config.yaml
init: "normal"
init_std_qkv: 0.0182
beta1: 0.95
MLP neurons of a small language model. Each row is named by its layer, matrix (up: input weights) and neuron, and shows model dimensions 256-383. Each number is 200 + 20 x the weight over its row's rms, rounded and kept within 0 to 999.
A block is one neuron, or neurons of one layer that tend to fire together. After each block is what it responds to, as a language model described it from the Wikipedia text at the highest values.

L7.up173,206,187,180,189,178,205,198,173,192,238,197,198,172,193,230,185,218,200,196,194,224,225,193,229,171,200,189,218,229,199,187,207,219,211,194,184,209,205,221,174,200,188,179,219,203,202,179,202,199,202,167,235,197,206,202,187,225,203,204,211,198,215,234,218,194,188,177,198,193,222,201,182,213,217,217,201,201,226,171,203,199,196,214,216,246,159,207,194,227,218,224,195,178,176,224,229,185,293,206,203,189,211,209,209,212,210,201,279,187,211,205,195,243,227,182,218,182,211,200,200,204,168,198,180,169,221,166,201
L7.up417,190,197,198,210,205,179,169,197,163,203,224,210,208,206,187,205,197,183,236,183,200,278,189,221,197,232,222,228,212,186,193,197,191,199,192,191,193,195,207,191,170,207,208,201,176,189,205,178,198,170,188,187,211,212,213,213,201,171,186,174,171,212,192,182,212,182,206,170,249,231,187,197,192,190,211,191,209,208,194,223,206,194,228,192,195,187,203,193,185,209,198,161,205,222,192,198,193,198,181,195,199,236,186,183,205,212,210,207,211,202,207,194,219,240,201,201,146,193,190,224,210,186,168,237,211,212,207,196
L7.up872,229,208,260,181,240,197,207,205,212,246,194,190,232,196,199,223,208,219,204,218,192,203,193,225,176,207,187,206,218,221,169,182,218,201,220,181,168,195,193,180,190,175,221,227,221,194,223,217,207,212,189,162,172,207,213,179,184,196,188,193,189,197,200,196,226,193,202,211,209,229,207,208,189,197,206,177,206,212,188,199,189,191,201,184,220,160,182,199,231,194,203,179,198,186,214,212,184,178,224,180,180,180,206,207,191,217,215,191,177,189,222,196,176,202,208,204,215,228,203,221,204,211,189,241,190,196,199,182
L7.up1042,205,164,204,219,223,217,202,179,192,183,223,196,164,213,199,203,222,206,180,174,201,255,201,229,176,203,197,206,222,180,199,201,227,193,158,234,241,243,198,161,187,211,217,182,204,216,199,208,186,242,191,255,178,177,190,220,187,162,216,222,220,193,200,180,195,181,179,186,208,211,219,171,173,209,149,192,185,207,208,225,219,177,206,184,200,179,206,172,171,236,180,183,201,206,221,239,196,220,201,188,191,201,184,207,162,219,197,185,158,175,212,194,208,209,188,179,199,203,177,217,184,197,202,187,197,216,171,209
L7.up1057,172,186,212,200,202,245,185,189,199,216,143,188,214,174,202,220,214,176,231,191,188,202,193,191,241,218,211,194,229,216,227,215,205,237,196,210,232,203,211,186,207,177,231,184,200,197,212,183,183,243,187,164,178,206,199,221,232,140,191,185,196,194,203,170,187,235,195,175,184,208,197,172,201,213,197,182,207,229,199,187,190,222,235,215,214,188,198,195,204,174,181,164,217,194,214,207,208,182,193,219,189,222,174,190,213,191,202,221,177,216,225,176,215,196,186,191,202,190,219,194,153,213,184,208,230,200,204,205
L7.up1160,185,226,192,210,241,203,236,177,189,229,182,225,203,211,199,200,161,175,243,182,222,231,228,194,191,178,184,189,181,212,165,200,188,203,207,173,202,198,209,156,189,202,209,216,165,182,214,194,192,192,208,210,166,191,182,206,228,179,188,162,205,205,185,224,231,210,237,202,234,201,172,186,200,186,203,181,159,180,215,198,186,206,198,240,208,226,194,221,205,184,182,207,189,193,193,205,229,212,216,193,186,194,197,195,228,215,208,236,196,225,223,204,206,173,208,206,191,220,217,198,211,199,217,193,186,172,211,192
L7.up1242,206,190,178,226,212,205,171,208,156,208,191,227,223,206,162,197,197,192,192,191,152,225,203,212,235,202,231,196,227,171,183,216,206,226,184,224,173,210,198,162,184,196,185,226,191,183,184,195,192,198,168,224,218,167,199,202,212,160,190,222,225,158,174,214,205,208,184,209,185,200,188,226,178,192,175,179,207,219,209,207,214,217,196,198,204,181,218,197,192,172,172,185,223,225,207,209,216,159,193,190,216,186,202,187,183,209,186,215,180,212,215,203,230,252,195,239,180,237,166,193,188,210,191,205,186,239,186,179
L7.up1474,179,178,212,183,208,223,211,195,187,203,210,209,187,224,210,205,207,209,248,213,207,216,208,199,180,227,188,168,190,165,202,194,245,186,213,202,183,206,171,121,219,195,217,199,204,198,186,214,188,201,178,215,204,175,234,195,242,189,199,171,222,193,199,172,191,165,162,197,197,219,196,190,168,205,208,174,149,206,222,214,157,194,212,203,193,160,194,196,208,171,180,171,197,220,222,243,223,226,208,192,202,204,223,213,180,181,184,195,200,209,211,213,197,213,230,158,193,172,182,209,196,198,153,209,162,224,215,209
Coordinating "and" after noun

L4.up236,246,200,234,220,208,179,180,208,214,213,180,194,224,211,188,201,222,200,171,219,202,216,189,216,185,208,209,197,209,198,203,236,197,191,203,241,215,222,217,198,216,187,205,225,194,206,196,181,199,158,180,198,202,196,206,213,202,204,222,221,236,188,255,191,206,220,200,218,169,232,198,185,224,200,192,178,173,206,199,176,217,184,186,192,177,182,200,222,175,187,179,216,209,213,218,228,220,206,215,204,176,220,197,198,215,173,202,206,196,214,218,234,246,183,182,212,191,236,166,190,188,207,182,181,189,244,167,181
Sentence-ending noun completion

L5.up166,200,222,216,225,211,210,180,203,202,175,202,181,207,203,178,158,196,224,204,205,216,217,203,169,207,192,265,246,198,211,212,227,165,201,233,177,181,237,215,211,203,203,200,208,199,204,202,213,206,183,225,214,200,198,196,220,218,200,191,215,242,234,209,209,200,188,189,220,150,225,211,177,210,199,202,170,167,199,213,216,230,209,221,189,227,198,189,215,215,228,199,224,187,169,196,245,171,181,205,197,206,204,185,201,197,198,199,193,152,202,218,206,247,215,188,238,196,196,169,220,214,180,172,201,176,205,177,236
L5.up208,240,198,220,197,219,212,194,194,182,190,231,192,206,211,235,218,200,188,216,190,158,199,215,183,202,195,206,191,224,223,232,208,191,234,186,183,250,204,190,147,215,207,138,196,180,216,218,193,196,203,202,175,189,194,191,182,189,237,205,215,212,192,183,170,163,210,188,157,205,161,217,187,208,175,206,191,177,221,202,201,219,188,211,191,187,175,193,203,201,204,183,167,218,174,213,180,192,180,205,220,177,190,202,255,185,162,212,182,222,199,208,221,205,211,180,191,215,194,226,195,195,223,197,202,191,203,186,197
L5.up261,218,192,203,218,183,202,227,184,203,195,170,190,226,199,192,202,196,215,174,213,220,194,229,227,219,212,190,222,209,208,150,199,208,185,169,208,210,200,161,236,190,225,214,231,169,194,194,194,203,169,219,207,205,190,204,186,206,177,205,205,237,223,182,186,179,183,185,186,215,185,212,193,199,212,197,214,203,200,219,215,196,176,180,203,196,194,155,220,196,248,172,236,175,192,201,171,182,191,210,201,222,189,166,193,182,164,218,193,184,196,188,209,213,221,211,229,193,211,164,182,187,259,170,212,202,226,217,214
L5.up638,174,222,203,235,205,229,199,183,173,231,201,219,188,217,206,215,201,202,192,244,161,194,222,189,211,233,203,179,189,193,198,198,173,201,165,224,202,205,186,174,193,205,185,239,214,202,236,194,170,218,196,239,211,194,181,191,165,196,190,137,181,168,215,171,171,200,194,219,229,184,210,212,202,182,239,181,192,225,198,212,233,192,219,235,215,179,202,205,199,205,180,208,202,188,180,183,218,158,195,234,181,190,183,205,158,224,200,213,209,179,201,217,199,193,199,177,228,178,172,180,181,172,205,176,175,224,188,200
L5.up739,213,222,212,195,197,176,201,187,220,202,209,174,198,174,228,196,195,214,192,205,222,219,160,217,223,169,190,192,221,206,188,237,203,169,205,191,221,174,221,195,217,194,170,211,199,204,222,225,165,157,201,202,196,183,173,212,191,220,222,196,204,193,221,188,185,195,195,202,219,216,204,228,193,195,198,200,207,198,233,175,218,227,225,238,206,189,209,208,194,214,188,204,202,188,254,225,193,163,210,207,179,195,203,218,207,218,188,194,156,194,194,181,219,204,200,219,156,212,150,186,169,195,179,180,226,222,193,218
L5.up1076,201,208,222,234,196,207,210,230,218,198,198,179,195,198,212,204,192,206,179,208,177,237,150,224,229,189,219,182,182,198,227,213,190,216,199,194,215,244,207,155,196,244,181,205,191,207,194,181,184,181,229,212,209,212,173,212,206,179,213,218,218,207,197,189,208,216,209,204,223,207,192,173,225,216,178,201,199,206,224,178,154,175,178,226,205,194,199,189,198,217,193,184,220,215,203,195,187,195,189,193,201,210,209,218,190,177,156,183,219,194,186,196,162,198,198,205,196,193,183,221,207,191,178,225,236,178,188,233
L5.up1261,223,204,204,224,193,185,177,192,150,207,198,186,202,199,202,147,182,196,180,195,218,214,244,205,196,222,198,203,173,193,200,216,196,218,174,215,198,214,178,195,215,194,187,208,221,160,197,188,157,189,194,215,214,180,196,179,213,173,203,214,192,220,217,186,200,226,217,193,203,214,197,200,226,205,202,207,193,189,163,167,202,202,179,235,200,228,192,211,197,219,188,197,208,224,213,215,168,154,222,206,194,192,191,209,248,196,194,178,215,210,196,186,200,179,215,199,190,220,158,196,213,189,206,221,200,173,195,192
L5.up1286,198,215,192,206,236,213,215,217,215,179,197,178,208,191,206,189,216,168,169,207,221,218,157,197,229,189,205,199,204,216,178,192,201,193,197,164,222,172,215,204,234,208,220,205,178,193,208,170,199,147,191,245,163,168,192,216,200,204,215,224,201,172,226,206,193,171,195,195,218,207,171,190,204,185,207,192,225,192,173,201,184,211,228,202,212,200,173,200,223,152,196,193,186,218,211,249,194,193,240,200,183,200,183,218,221,184,186,177,199,218,191,208,211,203,175,199,197,213,187,161,162,202,191,201,181,204,225,209
Coordinating "and" in pairs

L7.up188,177,166,225,202,191,204,171,205,221,169,192,210,208,184,205,187,216,226,261,225,211,209,187,195,222,192,249,187,193,248,189,204,194,179,224,216,205,203,190,206,202,190,205,210,236,200,194,219,205,208,217,190,194,172,199,215,209,177,200,209,205,214,230,176,265,193,234,174,200,190,184,219,178,197,204,202,187,198,185,211,202,184,207,185,193,165,193,191,167,210,195,226,216,170,239,226,206,200,198,178,191,236,218,186,187,241,209,168,160,177,216,209,198,167,210,207,192,215,162,213,199,204,189,222,204,211,188,166
L7.up360,240,197,225,200,195,161,204,183,187,252,189,164,222,170,237,209,218,209,208,198,221,163,205,198,193,216,195,178,261,176,206,199,192,187,204,211,198,205,204,201,219,214,199,205,187,214,164,182,171,214,195,170,189,150,163,199,219,209,202,231,210,199,200,215,229,189,240,215,214,189,193,175,213,224,218,193,180,203,206,192,240,205,220,180,232,176,205,191,199,219,169,213,201,193,232,220,196,205,171,204,184,201,171,211,240,189,202,179,195,222,203,212,222,184,195,195,181,229,131,187,180,224,175,213,204,232,168,196
L7.up455,175,212,272,204,202,214,208,208,182,175,217,192,200,248,220,188,208,197,209,204,230,211,225,198,177,181,202,202,174,215,213,211,237,201,221,210,178,244,217,201,186,181,209,181,241,220,184,218,195,185,205,169,237,214,224,198,177,194,185,193,191,220,224,189,205,183,206,145,211,167,190,193,228,194,199,184,195,215,179,194,229,207,196,187,201,197,211,207,205,188,207,218,200,203,228,224,202,193,192,192,194,239,205,192,180,215,189,213,178,158,224,196,227,203,213,213,182,202,175,224,191,160,242,177,208,205,191,181
L7.up457,198,194,188,221,207,198,185,213,214,191,203,216,138,188,155,243,199,210,183,166,188,189,177,213,205,177,233,215,186,217,218,192,185,228,190,209,205,222,198,201,183,207,204,191,271,216,212,202,206,197,234,199,200,176,208,184,198,189,180,224,179,194,234,200,233,204,215,212,202,209,154,195,190,193,197,225,233,232,182,212,206,201,174,185,221,194,235,196,180,168,187,219,177,224,249,208,192,195,195,239,217,174,178,178,214,198,213,195,195,212,221,250,187,150,202,187,187,181,177,169,208,158,225,199,179,199,194,210
L7.up525,204,160,194,218,249,211,205,214,192,196,199,198,177,175,223,193,216,223,192,199,183,250,213,211,213,206,196,198,205,192,201,243,203,183,202,213,193,198,229,219,147,170,202,179,184,187,187,178,215,213,189,222,238,177,184,196,201,220,186,233,198,207,210,198,247,187,203,205,183,208,220,207,238,197,223,201,195,236,209,199,225,191,211,225,169,265,226,212,169,280,157,210,217,188,197,181,222,200,199,176,199,194,178,202,192,172,184,211,207,179,172,176,223,216,180,205,176,197,211,200,194,227,167,209,206,187,218,213
L7.up580,191,183,189,210,206,206,200,233,153,154,206,235,240,187,207,195,199,187,230,199,226,169,156,206,222,189,185,168,221,247,192,192,210,183,215,199,174,216,201,207,190,211,202,182,209,187,205,163,192,224,204,195,178,209,202,169,181,213,195,221,221,197,193,219,205,189,234,177,168,197,188,180,208,187,205,211,193,204,207,191,194,172,224,217,181,206,231,186,202,202,196,209,181,177,212,183,182,199,195,220,213,191,219,209,211,249,204,209,192,167,162,219,207,178,188,203,202,176,215,208,199,199,212,208,195,197,191,203
L7.up587,216,186,208,212,180,190,198,192,194,172,202,214,202,193,184,182,226,196,213,189,189,205,200,179,205,171,178,169,221,240,191,220,213,199,244,220,178,231,215,234,162,205,194,203,188,187,176,178,201,203,194,180,231,193,193,221,193,169,195,182,205,183,207,241,229,188,223,214,210,204,193,196,238,182,188,190,223,213,192,164,205,202,209,250,203,172,213,140,219,174,213,223,184,214,202,191,211,198,210,174,194,198,190,207,193,222,183,209,179,185,173,208,178,210,237,228,167,183,190,227,214,244,206,207,192,234,231,174
L7.up1239,205,193,180,172,165,214,195,202,169,173,216,219,196,216,234,176,224,168,164,186,209,190,202,172,188,176,236,228,221,229,187,193,190,208,226,197,183,210,216,217,168,211,189,161,220,200,223,191,220,226,212,228,195,198,238,189,195,187,197,207,202,167,172,207,243,181,235,135,226,200,197,206,197,187,198,182,215,185,195,204,203,214,226,194,208,222,164,197,191,189,204,246,225,183,187,183,171,224,204,199,183,198,192,195,189,209,223,197,181,208,201,185,203,193,233,212,208,192,209,233,181,195,200,246,177,201,215,208
Main verb after subject

L5.up102,192,176,191,175,217,187,173,182,220,195,189,180,190,192,208,203,249,224,206,207,214,213,212,229,193,172,204,205,174,201,140,214,183,174,183,188,156,216,210,221,225,186,229,211,245,198,216,223,238,224,197,188,190,197,202,195,206,191,179,227,212,207,221,243,260,188,198,203,222,220,175,189,220,199,238,194,190,184,191,209,204,207,182,201,230,211,172,186,211,170,187,204,201,167,232,163,245,202,224,208,207,187,214,163,206,200,162,203,221,210,212,191,143,194,160,174,187,175,217,223,191,185,171,204,199,178,194,190
L5.up283,210,219,187,215,206,247,189,167,209,187,168,190,183,203,183,217,171,168,198,211,203,191,206,219,209,225,185,215,197,282,200,185,197,194,204,204,203,198,214,212,209,205,227,203,217,208,186,221,175,200,183,215,184,155,194,198,218,207,227,200,234,163,226,190,206,217,210,202,204,222,212,196,183,195,220,161,192,222,195,188,194,194,183,179,197,221,232,225,208,198,216,234,187,215,205,234,227,218,228,190,206,209,183,174,245,214,165,190,198,232,234,249,205,181,204,193,195,185,198,179,202,169,189,232,206,216,199,193
L5.up510,200,216,207,183,220,202,198,165,227,183,185,205,199,185,185,204,230,163,189,209,190,198,225,192,213,199,188,221,194,228,188,181,184,198,199,206,235,214,208,207,242,188,193,200,219,225,210,200,191,205,197,226,215,162,217,154,183,209,200,206,196,177,249,193,224,170,211,196,228,225,195,190,188,198,228,184,207,234,180,204,199,217,167,184,184,175,176,214,215,227,223,216,164,218,225,185,242,191,197,188,186,220,213,185,216,163,182,199,202,223,228,228,181,192,183,212,201,197,203,205,190,172,199,224,202,192,216,185
L5.up664,207,210,208,210,213,228,196,207,203,180,215,209,191,225,219,205,191,187,187,186,176,178,177,194,237,167,228,179,182,209,230,259,197,217,184,184,185,189,194,197,198,187,168,170,225,167,230,213,198,225,163,183,200,218,205,191,234,189,206,191,186,187,179,189,217,245,215,195,188,212,205,209,154,176,219,182,178,188,190,224,181,195,199,216,206,207,188,177,214,176,195,220,240,186,213,185,212,228,216,199,195,170,198,197,208,217,203,210,207,202,196,195,208,213,163,180,191,184,204,202,160,188,218,222,179,219,226,207
L5.up914,243,233,183,213,198,193,193,199,202,209,175,227,203,215,196,219,185,206,231,193,207,190,183,196,169,188,205,187,174,184,215,215,171,177,195,195,248,211,187,215,188,195,165,178,190,209,218,180,161,211,183,185,184,189,209,210,215,197,178,198,150,175,206,218,185,195,220,208,242,201,200,225,196,183,214,219,207,181,177,218,161,213,189,212,209,195,203,191,225,195,206,216,203,215,193,190,200,206,211,213,244,212,179,198,224,192,168,195,188,222,197,197,216,194,189,209,191,164,203,188,182,192,183,251,198,216,192,177
L5.up1005,206,223,213,202,198,239,219,201,222,205,170,213,181,196,167,202,209,178,199,198,209,215,183,192,187,183,212,216,174,214,216,169,197,222,189,179,213,222,209,231,175,208,212,229,165,215,213,225,199,162,166,197,210,196,188,203,205,205,187,181,185,215,225,198,198,188,188,224,173,221,212,201,195,134,251,212,199,181,196,199,197,202,179,173,205,211,199,198,219,170,199,188,182,194,191,203,224,206,202,181,224,182,170,201,209,193,184,216,175,180,238,227,182,193,207,208,230,204,169,236,219,200,198,212,198,183,221,175
L5.up1053,176,223,171,201,206,200,146,181,217,205,190,211,219,221,250,205,215,203,186,220,193,211,205,164,243,192,234,199,194,195,203,209,202,193,167,197,183,226,209,223,213,193,171,227,199,188,259,177,188,216,182,218,265,191,200,214,190,204,200,171,172,209,223,230,207,209,214,206,188,203,212,211,194,187,217,199,143,181,189,218,211,214,209,159,215,216,191,195,196,200,204,202,230,174,201,211,212,208,221,213,200,180,209,188,211,191,216,227,219,170,233,202,207,171,214,181,177,215,199,213,188,205,181,204,214,225,198,187
L5.up1064,221,203,150,208,226,215,193,200,219,186,189,216,142,198,199,224,183,166,212,172,195,199,182,208,224,202,224,185,195,212,208,189,228,192,199,204,231,190,184,214,215,208,174,160,215,204,198,198,187,216,219,211,201,182,186,218,209,223,216,200,199,191,196,211,169,203,201,209,180,185,221,209,178,169,188,187,167,213,199,199,205,196,203,170,202,170,185,210,220,175,229,218,224,225,214,192,233,216,227,203,206,169,206,206,227,219,225,216,187,214,197,186,173,184,215,193,200,177,199,191,154,190,193,242,203,176,218,192
Biographical clause boundaries

L4.up205,199,193,176,179,175,237,223,176,213,179,214,186,157,257,205,180,204,168,209,223,209,192,163,184,239,208,220,195,179,216,202,216,208,205,165,199,198,195,203,192,214,166,203,180,220,210,234,221,242,226,197,192,221,218,184,194,208,204,208,186,197,200,219,174,234,200,220,199,199,196,181,259,198,205,187,198,216,147,177,208,205,204,182,189,216,209,179,191,189,237,193,185,188,164,178,190,196,213,219,191,204,201,225,184,187,195,189,206,230,160,198,190,190,176,190,228,197,189,192,200,216,190,181,203,212,141,186,219
Post-subject predicate connector